config.toml
hidden_act = "swiglu"
positions = "rope"
rope_fraction = 1.0
bias = "none"
tie_word_embeddings = true
init = "uniform"
learning_rate = 0.00915
beta1 = 0.9
schedule = "wsd"
decay_fraction = 0.822
doc_mask = true
dataset = "wikipedia_en"
MLP neurons of a small language model. Each row is named by its layer, matrix (gate and up: input weights; down: output weights) and neuron, and shows model dimensions 149-297. Each number is 500 + 25 x the weight over its row's rms, rounded and kept within 0 to 999. Numbers have three digits each. A neuron's up and down rows have the sign that makes its largest values positive.
A block is one neuron, or neurons of one layer that tend to fire together. After each block is what it responds to, as a language model described it from the Wikipedia text at the highest values.

L5.gate29:487526481500491501484482508503525506475524536522492519536531510451503547490522481504544487523512483496501534498485503527489517493461511516505491435461525529518500495495531475491506480529525577489519507493501523471506477538535514515487484499546500512509540470510497503466526489509563518487514506475521488466471468445495498484480544499455508484517551450458489529457493508520513515496471506495459541476482550517492473501486524495490535464495498481475
L5.up29:530498500465530476506468523511488553556490498462483499506497516543497539427536520535556499482526509560501499523460496482469455461492492511489514481518505499476470519526517471502487513491545544492528507472502526470493499503509465498554524513534463476492519517456515526534527474455509472465508560482504525528548497497519531470509534504511488509523503490501505493513536501496471510513526484477454490490512482506475493519512478526463476533526556521485
L5.down29:481518488460520488520507488485553510509492495503513510500570518510471527494497500487517455496506513527509485549507483508486490509495533490466512496519506519495521514492485483507493486505498507550504488486501504498530489531519467501506515547514510536522468517512521478539502525493496489497469531554481472486482469485476495494453500522515512512509521496473475507493561470491504491502544435521448496466515491434519466514490462536505499502496481480485
L5.gate602:492497572497481464483461486530500515528504424477526568526534496518516542458502493521495490502488475527480451489505448478502517495496472495480505485529461522480454530503479474526511532522500531465518491514491479502511501565533479549531501480506506484498536516481516477421481533515503523540476505537468479484516513460456485483487526491516495444505496465543520525502560487503524508542490516516480512528484508510470514522491518469490529472482554503492
L5.up602:494534521513513479527465462523462496515520489477496440490532503499485471547493477460518468545525485512488494524487482485507513511537496507491531514502509548487504509475500509488521502502496495491547475461492506510543453525508510504556479505550502494476506540478531497490495480492516478557505488521488469524504538483497483497495532510496505521472462533485523487485472544520513515507474509498474491493481535497474451497497521514498421492493510506534
L5.down602:481570505540493507500502498513507529508471497488494488516527566487499548489488478491504490503507491501543445521470529517469527492535476493504524430502510506505485507475511521491501478497434520496511528499464461483479490518507473517502497501492491524540496509518478494507460468492509492531513527490506484520519513499493516503505558494525518511503484517450438499491473489518546495516549488514535480497500503444485527546538478518532492473482464504515
L5.gate609:500478496502529500488447497500443498498479511486473491526510522508520502509506497539522507520520502514516477443463468476505517488490516465479519548537500472464468463494494523506515472512485515537499483480514534512447502485476495478554515503497522532510488487465497511486551463507529473471549504521496538506499504493474517482481496477483475524471463469486469536488533517481501501507461501516482483540493559456531475473504499486446496522501512498543
L5.up609:485542485501557513503459526486497508484518494495481540520518543506495515468511506457515526486496517497511485479497475463492488457482507479510514504494490507487506510463513477542508487500473526500503491468584538504504537488497476506502566506519525510533473481502485501525534497514512495476515520500468534502466502469527484473511501492503438495477496473497509506505508511480486509494471515512461498503482543533496495465506462530449456497472515495523
L5.down609:481522495504542507501485477527543510499507482508496491524473502532556509536538493493480498522496471503516495542524497474560498501486481466494516507504503528489486451514515520472489531491502520550519493493490501490452456564462488490514496496519502456501479538532469464488537492536472480503499519480511475505471501467506532508528543456560549495468473484494450555528511503531461478498578452482476520532494530419482474523496521524524522491508487480495
L5.gate759:505513517455509476438446487512507499534512476512508502491553520529470503528518497505498439532523491505536533497449501459481481548511513511518529530509492532461489503528500527502485517501500554499521479453502521469505506485473513529577484508515461493490515466498509476512514485465504507504491539494517450500536485480475528494500504471478495505475507470470496521513500549456506512511550527485491493480507479514480497512453494468472514494539526482517
L5.up759:519502506494507463501454536484530498530483502495481495539505516528498477527495526498493474516496498463533494511548511459502516485535522477480522463489482525545457489556498505502486517518468546505525456547510509507512487438462489529519509450494500480497510521483491510533501505489502543528490521528490515494508491456513483528455543467524551489484533461482495471496473531501495508532481479510516547489490586493506472536518525506537481529509464436502
L5.down759:456487469518525478493509516484509481478505487518433493533498506502470520541507510506554526488495485540481466517551477509510530543517511500474528518500510470524527507505467477504502484490459500559508506506536518525516473509477512490507530532465486507540517558462513505479512464530476488508485502471492528494462486482489492509476522479519479504497514457504468531516518445499485501498494486481488477491513490425492497534519491515529542492495501447501
Responds to: Proper-name first pieces. Opening word-piece of a proper name (person, place, club) right after a preposition, comma, or table bar, e.g. Mun(ster), Ash(dod), Krist(ian).

L5.gate159:505510476467460497507453502526487490514527499495482563482496454474553503451496483506502486501506458515522504495499488496478504507494523481518484506497503505483497481527519441474484481494487478491487491502495504493480459523514480534508505504488469481526493503520510481490512487481489495452543484508494480466510517485502499496488505554510480500481506489446508496554540496469519475527491473543486468485535501545465544509549497546524500512521534440459
L5.up159:513513497499525485480461492431517519510500498487484488483510508516518467471515505496488502515523514507535488490509510463482515487502532497464477505529486507464509553509464521472492518532544507528517541517507513521558466505466515526474500502531463504487519468498548423503508526468452498498489508533543505482526472527496476520483517456488514505502507529526503527479551496524540486504460527545484491495517528525487524469538500463494487495505502546488
L5.down159:491477479492475515492522543558485501501503463456446526542516456483523476496518469563506521481478511525492501527510519499518470492511511468488506496482551504480524466518519486492506520446435514521519510526502488527482483494487466543468529546499523470476496472487469478513484492441466515480518528475499507493480522506498534510497455520486500530537505525479506515477500515535507500488492512524500480456437497467504481481495508546476464508477518508488
L5.gate287:496470509498527464477520505507478512492494481451464485502486558482510520476467493520527528497516559508522506477534547458536517476474506486489511485479574460470537524520486512491519517478531502519467519525472492506492461502487492551534513505500493521474503509526521509495512485446539478544470503542505523538494511477501511494508504509509476507443491487530508522541481502538517506456470501472507502541496534477505479550538545534501505492538535506484
L5.up287:512469510486480437500502558486496486486511501525481523473525506464512509526542473502477522461522513500523518498497527486518515494459501485455481449501508486475528505517502486475500520532521493480469492516516511532493467494497523500506525495515502462504523512479507525548499482485531463502515517516502527526503506481469459503533547519552480492493527514505506539495497480500515514479487449488506493535529504435531478552528504525512509496527572505474
L5.down287:470514478495497472496530486497539469482564529517500487473531560505425515487496421521526570510511490509524488481522533483518523512512518472442506514466442489498541505512535447516474522530542487500426462468475519525463480488476486501502536523531493480506486479457533518539498515475488497496559503475492490492504501516462526494505500494552485509467493515508503538440512486488496486535480480492487489498523514477521494500531473502515501479517526483457
L5.gate397:472440507530515487512473500482452517490497494482491515477472524515507494479512492491529487508519517531569484470506505526512483520473519488470518497507520513494505498488511480511475521531503518512496536520531485493469525512515530478526529457493466516485512437491534479530525511478552477477470492551467474495493474495487488482497527535486471486491514477496486516469482439458516522500487519550466472472476492499450518505494510523480525468491506520512
L5.up397:437468508498454493490479491504493528489516441461518481473493538512546501480514498463528526517530506509552458488483453537517533510531500495525505512477519508443507508494526539478569471503466538531498487534512481464532518507529493535545527498488511541487510532508510501513513497462499490525481501521498520548496501494496506485552513532490479506487490468502501495493480515502481528516523479493506569490560505463527475493477509482479503501516494468516
L5.down397:455444550472483448477486524497476518506473503507491490484494479498484480505549509506514488466521528474544470489510515483489480500486551509485527534500507488470504494523546443528492487506498483503535523530518497488492491492507527488506479476484487508484531504471511492461507486507512478455468533512510510484482486464498506491547515460553476490465558513474489473511498495472461506497516492495497498573521510464494512483444517489550482463516528524493
L5.gate698:516520540523464519478488471536488438483488533445487517525468525536499549475511490511532504456515519474525514528530514510510502520493491482497495484501507522513508465509493507549493485514479564495446444481482511471509529502531531499498518504507495488515489496493495465503452514506556500510499565475506484491526476546514555522495462506470466496481489448506510477505464454507501523531482490503494518490547494521513470536497502536525497501517490520451
L5.up698:522499494494536533518487506490504468513477494481511462479532483500494491493473497463514469487447494472532514496537520483518523489504503481502536496518524482484551532482469479580535525532551485513490458484513484509507476516488501560474513480520531493506540504558480522505545482498460506501480495495484531488484477451462500465523545510519534505490494490438485477526462499518507525509493503513542536517495510475504506517533478540487471513510468441526
L5.down698:486490505518537500478473476517534467542463513507481502470502501457468482486497500510535512510498505509484476554497533477507509528471515486501543491504529513534470523517497505518491500510507497514527504501471517491510517454478538515464458521539472496538470530500491512521469510473518454545479530489512475488462488461490474500491466458489502504491488486489475456478511526474541490489504477449473540494529473501469446485494460542526523514526536496497
Responds to: Word-initial capital fragments. First piece of a capitalized word or name that opens a quoted title, table cell or paragraph, e.g. F in "Freedom!", Co in "Come Next", P in PNG.

L6.gate588:464518516484492498498529507507507505536508478461465480501533521477531535552539523500532528491570482511500510533512496482506522488532508468490509439502477472492477499530459516547525514506492529545493525533518572484512474514528506514519512518501522495488503475479475481503527489492501442512490515451520507543475513550476499499460521495508518503510476481503494522481480447518511509531506475452506500498506500540539441525496550480493464535479499478511
L6.up588:537512453427558516455486482509508517491469545535501488510511522447501528506515497509459510507563457493516506504500492448503548516496520452494494477510492492492449483484465501493487468511492532496481522543521472485571482490460501554514517504475523470479503518493472428475480513479507479493485464487493495508546506452465543490514528485505470502495527499488501528462537486498509491495459509533486520510511521492464513480485493516491500558464526534522
L6.down588:472499489442485474501483522480504462473497497514487503478545527480511541442479493538493487500532479506513510485483501499498493499479497531478476474483474526466508485473453461499517497484528504474540498473492482500517486462526494484514526491476523469485491506492464549549423510490469480491542472495521498484507499499484543512554488523502472509519520451490506491478485503516505513499453493539481444525478483586509523521512568505454522541513535529496
L6.gate729:502487518479487500465542521460509484511525492533510484517511510525527507448516527478467486471445542468478475498484504504504465526506493517499513515546491546467471511496478492477523515522498526499513525525475500506499496471527541518559489518471505497581509519488516483480509501514500507546505507492545513545491501496485456510505491482507492525494496493503491523519513496491505506521524453481497534534496507462513454502543550518510509468489576517480
L6.up729:491541482484542473485544508449504475515517481515507477521529480522500521502514499514486532468482520532457478471485502484465478527460467479499541473473527512449517508478465491500513507495481521523519466520504520482483505493445511506562530478506472516559484494501502497484498500475499525504496516522502520561521508505513477485536553487513475483544473566524502557505512512470500506507458507487433483498472514515492478521465515491484509470512527512531
L6.down729:457461486523484522536531492485486502436519515497484524515553521525499490523563520539456507467466524490448506473484522459453485484490491498508508504539500491510508493513498516517525501473517472504522501478514497517510491482493541533562493512492491456508521519465482538541534483467519517531520502516499501501487489533464502501466514492521545494495475485504498498496511485450484529515495530450535490531514451520473532508476497521498458504505512504523
L6.gate777:458552495524502487503488462469492555483498486457463525465500509490486476490513511492465546552489524539535479456508521491439518479472514533479491510513487500482467483506446459511532525505516519523523505496506481490520512508487506529507489546511493458501502528497485485504520464534499495493533517458508491513473512501450480491503503479491499509532489498506546499484471532540514491476474510506477471543509523493478499521482504486481463421492547519497
L6.up777:464496515489501486512475516479499505497511489519474498503535510482471506521488509497505493483467523485502516457535503540504534474478506536476495560532502498537524516531503505529496457464526492526531454459470485508497466484485519464517527525478505534502482467506474492498524496428521483488494545495485539473519490470467516537520497496504514497517511517470489537500505495504482516496506471461428520526467487500528490532511503513507495487453524511566
L6.down777:506497493482505529480504507520503498491493474499501437459533486497498573519522502478504453505482484500501501490482490486477495494522480539475535487496479532529511510504478519498504539495504476550488498473477489484472488476521500554520542494497492494526426475478473496517506500494526492508487546541461467479514460515504520502517545489502471511496509495462442527503514508524516482509521496526475501514514509476506454527488481533505541463465525544512
L6.gate788:512561508489476508512502491441456493520520425548465511499556541486489519504534478450467506480503509487501485466485534445505496499496466477506568475485511540504520512497475501476497483481504517489537515516439454499542502536494457481491495515480507530470478481484471469480502514527463507517479507528522545519495500510476541514506541484510534511479474488529501523536488477496498513547515492501448468501469532457503465501469488524490478477482521486522
L6.up788:500507537491478498501485463501495494501474493481480481526517499524482503507503479488482502465520506447524504500461468520505488529553485523503526499458501480521451513505492506532502513522494535473480473495498514504500515479493477469503449532504500500536509513526484500550510495498476471540517529502514468511494545499520507506519503483509484467491457503474546522483477507509446502477514490498472524526524514494437491488479480462467506456494502515492
L6.down788:519535531545517481507470492506503483528509521511522477514527503476476557480514483516452473504479489506498484496528529469466459483498498480508550528501499506495520538552481498534488525493523505463536523479459509499485496532460525497501527502494502471474480527516458512512504520507513490479470495482491478471463515499509536509478515519495489487496497470488491482517479472502485501478529533495522507463515521468529474520498500535450488506504478515524
Responds to: Name-initial fragments. The first word-piece of a capitalized multi-piece proper name, often repeated from earlier text, in tables and lists, such as Hay(ward), Pat(iala), Ram(narayan).

L5.gate18:502531539520500495513476540492535474542525505488549541484473530517499499471538519489519509507503497500453495505472503511493472516499527516486473507465527508486485527460487540499512480532516479490521517483457507486526460487513470494496464551542487447533550517520518469500449513525515479494475514466482498513533506504498511527508480519522508520531513501499525501495538533489513492520491548485473510476514563483527490520450502509527526456493457530477
L5.up18:469498482499470480474486529530529525508527483494491516507505497522537467502490527503479518502514535535479474501505475514476481518501508469508524507512471487473485526536485516495495503513500499492515531502543538480504473519514488516482500521493517505479486441540489568486419544507458522492526492486454500524493509555501487494467493522485494512512491468464531505545513484473520473484493535520481520453500518439519499514452496531480471470524481547476
L5.down18:508490489488523461472507447514488515497547519490518519557500475482516495505491488459508545485511500518497539536481469508463490475526514525502476479472492540473486507497509486497476525473499525498489439478486496476554497475512498496505502531482487548489473541473475460507483501524481447513483503508508457500505499515465488540497522517514510521536499479489475471456522474494500524502518506510475505447454543523510496489518479498540532511505464526512
L5.gate46:498566511513509471548537460473522497463471543533498474523483538487464493519489460500529516464489520510497498486520546486517518526517489543466523526446526507515507471498488457513483485557440520470523496479556518471497509514518452458540525498501518500541496497505501500483440500522520520499533468529475499521480498477474508486492491485477489487491460527496520477442500491487485507479556466538489465473458506492541502505532502502550507466479537537484
L5.up46:462522508471505532477477486497546463496491538507491483492515411492478442583502495487449502510524512507501504531469496523498490504476489520501488516454476470514506548506534453505531519469507495474494538490487527532524468456516507494513495528499522491488506487528501499516470532515510514497514503505504506489500509512502495530528484495512512509480506527518525502509546488483465513506489467513485528532503538479511554513510499491503513471482495467483
L5.down46:515500553518529542496512500475525520531492434440471519543514477520538456473488512528504505513518504531507514481512492487498476468469498522523488536514536481512530489479507504550484495501492535488496510478505527482532536462547480501447508511479471525520530504518492510451504478506502523521508474509481497462514469448526432507515560520515487460499534503504547481490505508476490529485521538559546483498501463491517504522536527502479553532543484484534
L5.gate242:496546514529478503484501518525519555478485513462538490508509527480506492493465492503524462464484496483441425540504447533483499470511503480490488509481519505466540498530498477508490526498479513514495496509521497473518521478564477473550520504512529498518546526483488456512475501536421485506479480519467500485504490512492512537506465560504462492525460473510506480490463504489493457489519535494487529464485521498526506506509547474519476500497494517478
L5.up242:499516482534464526519487488506491483508514459525519477511543529533511431470482510462480508554510510499541505530498548481503489534495479514484525523513511525540491512511520468514524497514554486507503525484480511502507478494484526458507543513544468523495501483480523529494451467531467511526548462490458498518461495499473497504500537547508490502514512464493499437496435512464553486515518536470501520464515520458465498529489470484491516471488514506475
L5.down242:501500515517523510479509532474529529494511519471479553536448521498509498491500532500569516459467477496535511517511483539468464497489511469494492520505493515496509488515506468478514487474471532473463491525462494461536493472511490541482504499537502531543517498519510475526514536487507520527479508511454508529510488528552489505490490534489513547520506531496530472479487516494532538495496508511484507497451476566453479498488492460468480505499476459511
L5.gate531:469529447478501503548482575507544479483496575495435457479466529548488501456486499478506487471548499550525448521485506497511488476476534564487486482527452536463529447495465468505499498538460462519514503509494519489495494541511458521525493580500574495546516481551537497470480549519473505514525492512440478514484493509492473504457453517473515466498507498509529487517443536462520466517525483540496485505511519470532438483491503497494432524512518510492
L5.up531:463540513479521491544489490507536533493492532486484469516476471492490455536506483490499517469488529483500509524516468499505483513497499550475518490469517485486489530457511425470500499545481463503476522547532510509515495523522447473485539539497509474561481473512497511503484540522469516505546547486444483493508491484474500517518482511494507492516508514505510496485480507509524479512452520512515486506529494474519522484472523439512483515481447521495
L5.down531:483529549506548508526483506519465507504493558500509515554474523493501521493490471447540515470522488510501469513501447509470518510493492571495512474494504538491528458465506410521520488477488525527475462513537508500537500498534484493453509511490474475481479491507521475535465513488492488516499569507507474484514498484476508478468525472485486494481473546498520501464496511511539472474498507495498505484495464522505518460501493494553514504467462525479
Responds to: End of personal names. Token right after a person's full name or surname ends, often in sports tables and match reports: a comma, pipe, and, newline, or goal minute (e.g. Sauzee 10', Lee Carsley and).

L3.gate149:515512519473466467522518554461490472511529456499506499502498442516486529506510471518519500503468489508510463535508496508498493464535529477494534493489445502503480491462522474484511489512495526527492482520532473521498484498523505504551524531477465473556457510543503494471493495482507520507481525511532494482432487508496409502488519548500490520556534532515527508518508502516535478502495488517508505496481513512512474479500503481535480471518453484525
L3.up149:505533524516486533531487565449526462504496537479502484487512502537479483473471514546488489526498465540521465483463470522501500494477513462479517520498499500531473490519475467557506485472444524520476531523514525526452492510468523493512497525511534506500482506500472495525477536464514551507531512531454470491449519486504485482498491518543529487494490503500463501554520493494517495492487433512491518504461482552464503500485502506497523526543480523462
L3.down149:520512491493525486471464475504516502491527537539496468536478491509457480531525531526541458528463517487510468513555526508491494473509463543517531495508464471460463458456482456480464520501487522491482488485541507463475485519493479494526533493472481469512494445493437532555491533514523512518517487533487461507479506507503499516502534442521514510541529458466504534553502519495512512494519521502510472521499523465501513491518502475501535505494493470490
Responds to: Word-initial letter fragments. Single letters or short pieces that begin a split word, mostly surnames, initials and rare words, e.g. R(iley), k(inase), L(loyd), R. G.

L3.gate600:462519516473518512504533512530492471465527502492469520481518498477424530463511503473511509487481515467461511512495473477509492505551472501505512555530475480434472431495517458478528499494493550474573509478481445487529451504542502515521470511473481524475508501481483477515483495473513499492460467537534505468492475457505492464462504499499528496490512534518460445514485515502467511491478503516469514493485516471505502488505550520519488504464518514460
L3.up600:527479502508524480514513511527466485537482469489481390523523519533545512494500527533506496528526517541518524502501493499478500512495501520492495506508465505545493502516475532517480477485444484473512501496516495516518484494497480527504536527489527515459539501477496517493489498436500546431491488515497510457492524480486474491466481526559541536467502485520504480525526497528499493478477487514496477520498541518512453499497506522481458535504477487477
L3.down600:496440570467470482539492503545468486503502546510531489498498522515443470491537511497485467518484533553507486447497512509466529537473491489470481496533471515486528516487510503599535460514495450504510535494461494468498506475516478546489475523486468464511519507486451525516481463431513506538528519485482481505505512433497505536518497479512490531532540490489502496479480482499505499513505468470507507448505541491563520480492515510500485460456540488538
Responds to: Word-initial subword fragments. Opening piece of a word split into several tokens, often in table cells after a pipe, e.g. Kun(g), Nom(inee), Im(ages), Mel(lon).

L6.gate11:500514496509533454544498505505503530461521439470459458469482481513504472512517481445470494468486502505515482484499505517501483509479446448514477492486502506481506530471495489479443512514528515499533459543471526467545500494524467508525528547482529488526499495526526495512447453493534505515462502518478484502497474504474484481485534491514486495488509521509497522481465525544522484506480501441504470508493542489489551495463468503510510536454487478500
L6.up11:493542490473480523521477476499530476503503452492483524519468497486472505493494440484497473457472507525555501506500500482462490477546479541464513512449479505482553497518519510497509522540491515484489475493520524543520450554466479505517472505513526473472476490516523488505488532506534495522464513490465481467457485537408456518492524508471492532507473503523464492476512563534462514490516566486529491495501508503477549509459536489547461516501460530497
L6.down11:463539526500523466517516512483543518483471522506481473492485512544494518523458496442491502497531519505522505537540459510506540534528444529530512503508479507523506528526479524519455457508499484496454475517471451482463509501445489469485469513487473514475477501517454507505519494524500493472577468513493534455515500513502501525489547476517465513457501486518501535490529474545524505515494486499499519492481463484472478457494524552528504519494490534510
L6.gate288:557510494529551490499444554529516493479511477449497488470495504515509521515479496477452480499464496490490494503478505477527516517562467462500522493521526480448489490528469504511448502480483505486452469486489501500504517493523483510485534483479485505506487477521506504507516502485471494500560472498521507489493492499507500480494500517499495490489538489544487474498469441519503509484504506521501540481448503487510525544484465509547523523436485496462
L6.up288:479511462529451447519517532570496466498499505480512473478460506474552478506507514527515494492529513530481500511501479476476491513520506478503468496495518471502526457529482485526480546483478477519516460489472534525502515472476481472503479483509542496546524469560528483506530520499521419451496454483501492471559499485516555489474491455475495492517521504487509524480501483517509541492501511497544516495473456511523452527466540530461525507514472510513
L6.down288:476499519517481477501552512467511506446486452502534484501479500463465487522510505536474468510542516511527530492534548515467489508437518496475470497462488481439505533503495553502536482487502509488497510475548532458516486503455516514509504484513474466543498484495447483493481501456499462514484505472471487513539484459495492526479530486460506518517517476511461498453527509509559582529477473490522514497518460508489495473505515459484501527531525514468
L6.gate464:498526493462515470489471482464495501489465487511475567476490516491502472515491470527491486474490509498458466490498473531516471508513494514521436590511504504512469502490482462527475523470502481468474477505514494466515549503506520491462497525524519508482516469536512519502475516478538461517524511498494545480512479474478478499497483502545527520550457533521491495508514479499498506466491522518461532489545499536484511467531490504493490503504489516503
L6.up464:461473469501466453479504499504505469519495533526496495475471522498469497523474538493481495518478554512504501488525504454509483529534513487465457504485509515497506508504513524486528524531488462507510514483475517546553469467471474468516504481475546510505540468419486511518448539509515489490487495507533517471543521472518480511481539529532500522483523511514470474524473501526564485503510486494455513472493547507512516488450522467487521501521510493553
L6.down464:508536476509518504483496550498518489509496521468453508502524476507540546552535488546489489482550512483497440493550510515479506501486471494487484532489469507527474520515465516478502537516507455483442491508503498427494535531493497495501491511525461538495493523540476507521501483494500424487510510493499554503460470546442514518505524473502504493550461497484500484478488493465505505486569523513481541504540498503517528508458529468490517485450509507522
L6.gate807:499479466509523501468438527497494541456483509467502499486469521489474532486516518500506483501518516565515497534465509505488525542526428490491546512505468540449505507491483562533508482453479471485543514494517539488469536502489494488514480500475512489496495505495519509516508534497544506452471485484417493498499467495517477476524484485528502464477490510477542515504527494484533514497511513511529509528489514479515526498492485516475522509412515479505
L6.up807:485532463503525432467485507499518521468487483507499507530488476461554454509520482528509528468498501507487496503523494477465515537503463485504540495530513535487488505531485522523522517479488499538513465522487543509488449483520478528526487499536522508545508476517487515511507518487477437502498498528502447467510520443523477489489464470471497465543527451506522496472502473539543481475481517462467485494453539507555479488469488489511511528516487502495
L6.down807:447515492505500488473515526505488517461527480495509486457502475462530509518479461549528512506506454489485477506514495511465491519507492488545501515486479474476506518503480493493474520502473497505447517521486503497531522462488513497513483490481539468545464546503496502488484521501548500490489496481495518497538464528482496477527503489528482531509505461498498522474515493501470502476483528510515493496486530483490516516492478516481503522434485512510
Responds to: Separator after a name. Semicolons, table pipes and commas that come right after a person's or place's name in credit lists and tables, as in "Stevie Wonder;" or "Ryū Kaneda |".

L3.gate839:504503478500484471514479479523511517504520495486525525518509503463471535503511520469526511477484522516527535503507484521495512475523508475526498485480511534470505457463486487490496486533482519486467460515545505498491499485512477513514463510493518480555510488462485507486524499501491487490476515508501510478490511495530455497485491504490489471469497512493516529533478467497515490516517494471457532514525526555501518510490490472537521470518461452507
L3.up839:533478442529479458484518544483494503498440501501481496483500501467481486530527500495547526491564508518547511526537495510493492542518508482533493490483518479513561506519505500509497529478472538459501479526583541451513493569451505487523462521468481523555494476512477527463494489537522486483474468490501534523526480504505516512480515518484491489484483513477448501530472480558498487537501497489527517530506498527499486526502491450517539490506477456497
L3.down839:501496530498554490515453472499514487522492505529486513475504539527530562498519478467481506502523551503530481487517523492510531485497487479504484473506461470535455528519501513533480491494490494502539496471494495477505516459500455517513516493493496466480522485554471481491466494506504486513506498490524501512525510510531518526516536522520524476476487472515512476535503501474490534521467493502534517504516510521505487480533478503452501482555520534488
Responds to: Pipe after numbers, articles. Table-cell pipes right after a numeric cell (year, song length, score) such as 1952 | or 4:24 |, plus clause-opening articles such as "In January 1982, the" or "The device".

L6.gate44:502477487515506501471500526480517511473496457504463488495500522524514519522438542517546523472531517514452487486508567549565526491499463525512490509495484459494531512501533509479483512523490502491466503523528522489546494454490535539452506512510531502456493532534511540501527487416537489528521522553429511522502485486490506522471491466484544484498514483501526559523502479496548532521526510521458526508486488485476510469478548464487542502477516501529
L6.up44:496487496550510481520520470513488479469475449510474510473486502466478491491515548464495479453543497522515533487472513522539487485518474522482451480511471498454514453499542497523510472476522490487511507484534470494499501464505543505449440458505506533520475490480483499463578444509567480509479502482479508492524476508463496507515495515486473440440523549541520518482531465474484515483521509513493493457474527518509505519502556486519516503486510465511
L6.down44:514530536508503483494534495488499464500517473512483471470496491481496488518551500461529485476544496496506498482487459521488500521468456495499479473537530455478487504474539495532462494536513479501504538473479482534471474528516493507495487480496474502476561502473549539482493472515508522478484522490496526506462533475494486581495470488510510477504501522508495514510523521480466522514475503478483524470531478453512494532440501479503468491515493476550
L6.gate269:507499485496460449450471462430517491503494516467510514532483511507485455510539447498478491483475518499482503479521475490539527493473471511479513457503483486514489475535476459507499496514515478555474507540541509461459545484526521490498500528497499522512530464519478520496466491496541460514502532493445521539509549530485480518434487514561508504496450469462475426454542512467469483501467474500468491536479531520496474512532482501472489465509529507471
L6.up269:490491436515503547532533474536522520497503444488472463515527511510469495479501498451485512523495527480531513498568479517497510492479510471509456518516477492472520507466476477490447528523484492517511513495464496483485525472457519512487487481508489489510517516488489463461465487497537544528519522457491460462509521493472460509557467513497528497515526479496516503447528480543493481521526474478551509550521459512514462500514482473477497464520514471475
L6.down269:484461456512499487477483521550486502504516517513458502516516525510497491483501483505491504502527520462509499519515519473452540474462475467530481519502489490453522510466521535420511483486496521523515504442509545496502524447477544517515476497469485487491493497516517487490494529460522491518527514408532509481501453537459476516484514501529491507555520504497518491458518529521486505500491497472550506474524499506481498476511501494484498522488475549470
L6.gate407:502480492476512523527473481476526503492499475478481501505512534465527516480529483521493525586492493498537480533528494494514525514488515474515528504484467506474497492489537462520502527488547540481457502513504518461487487521477517486519515500534493503554535463502533459544500497506463484464533469489459475483478469499504472495468511471495535498500496490521519528498558457538529505495496493510498520466473542494511437477513499482532494497501541468464
L6.up407:465516476525468468465534480479510465496478489480467532472478503503507553502502471553448473512497511509492497517467536503522535533488521475560528485488475450513500489520507513472477517508508551495517480504485522511469540471479456506517532561490483448504477496538485520501472455494507453484537542461504507526523462495483510528471486526478447474505500481465499507530521497508487539517490469465532502456503505543531448467509526542538450479496532495510
L6.down407:475482511522509516529497502459503541491565466469522479491529452493469526503475534514502465532467498491495502496498484519469481498511507533491529468513461481487482459466483475501500503465540471524506503493513492449478439489464470476505510523483488460519468498480483468572502502520526496496550509490469490504522541491420530551478498499512567548521511461506489554488529491546525513518523505492495531480534520504501486436506524494541481509464541483501
L6.gate624:507474449500513523511537515516508474519512501526522508462518492470463458467514511508475479497527501471548458477494510466505517493463474476492464522473523496514498525487507531496458536465471515432416489499522524429446489497491515468534517474512482522517490515522542507468500459493538462553539494475492507477498510508477490453522518542499474512530516498543501489513478487483498487525492519511529459494507529494491434497501489507537474542511537529529
L6.up624:478434480481531470478520491481496476448509476556512525515542476515512489494475498464483503504509478504517508503447485531534482527551449505485540471488484496476485420478478522482474453539528487470479472493492488514472511478479513512500487521479496505487537472552448482465522491498511531513458495480495475492499492505471516480471493529505467511516500489514516530527510539505499537448447448533515529520494506486501501486500495493479485485517480509516
L6.down624:486498491512448471462511456502525463464492507488488454514526501522498494551505520499467508479506479497506489476470505535494454505472479474508507511521492479495464484479519468514516520540517499499485527525509496516506513449509519473444483510484514517505493522501491518483478459562529493509493514452482510496467498501516486461496485516469538469497546506549481510539485494498511502480491526523473545543494493503499514547450503529563481490512530494505
Responds to: Opening letters of proper names. Single capital letters or short pieces opening a proper name or abbreviation, often foreign, e.g. W in Wodeyar, Władysław, Rd.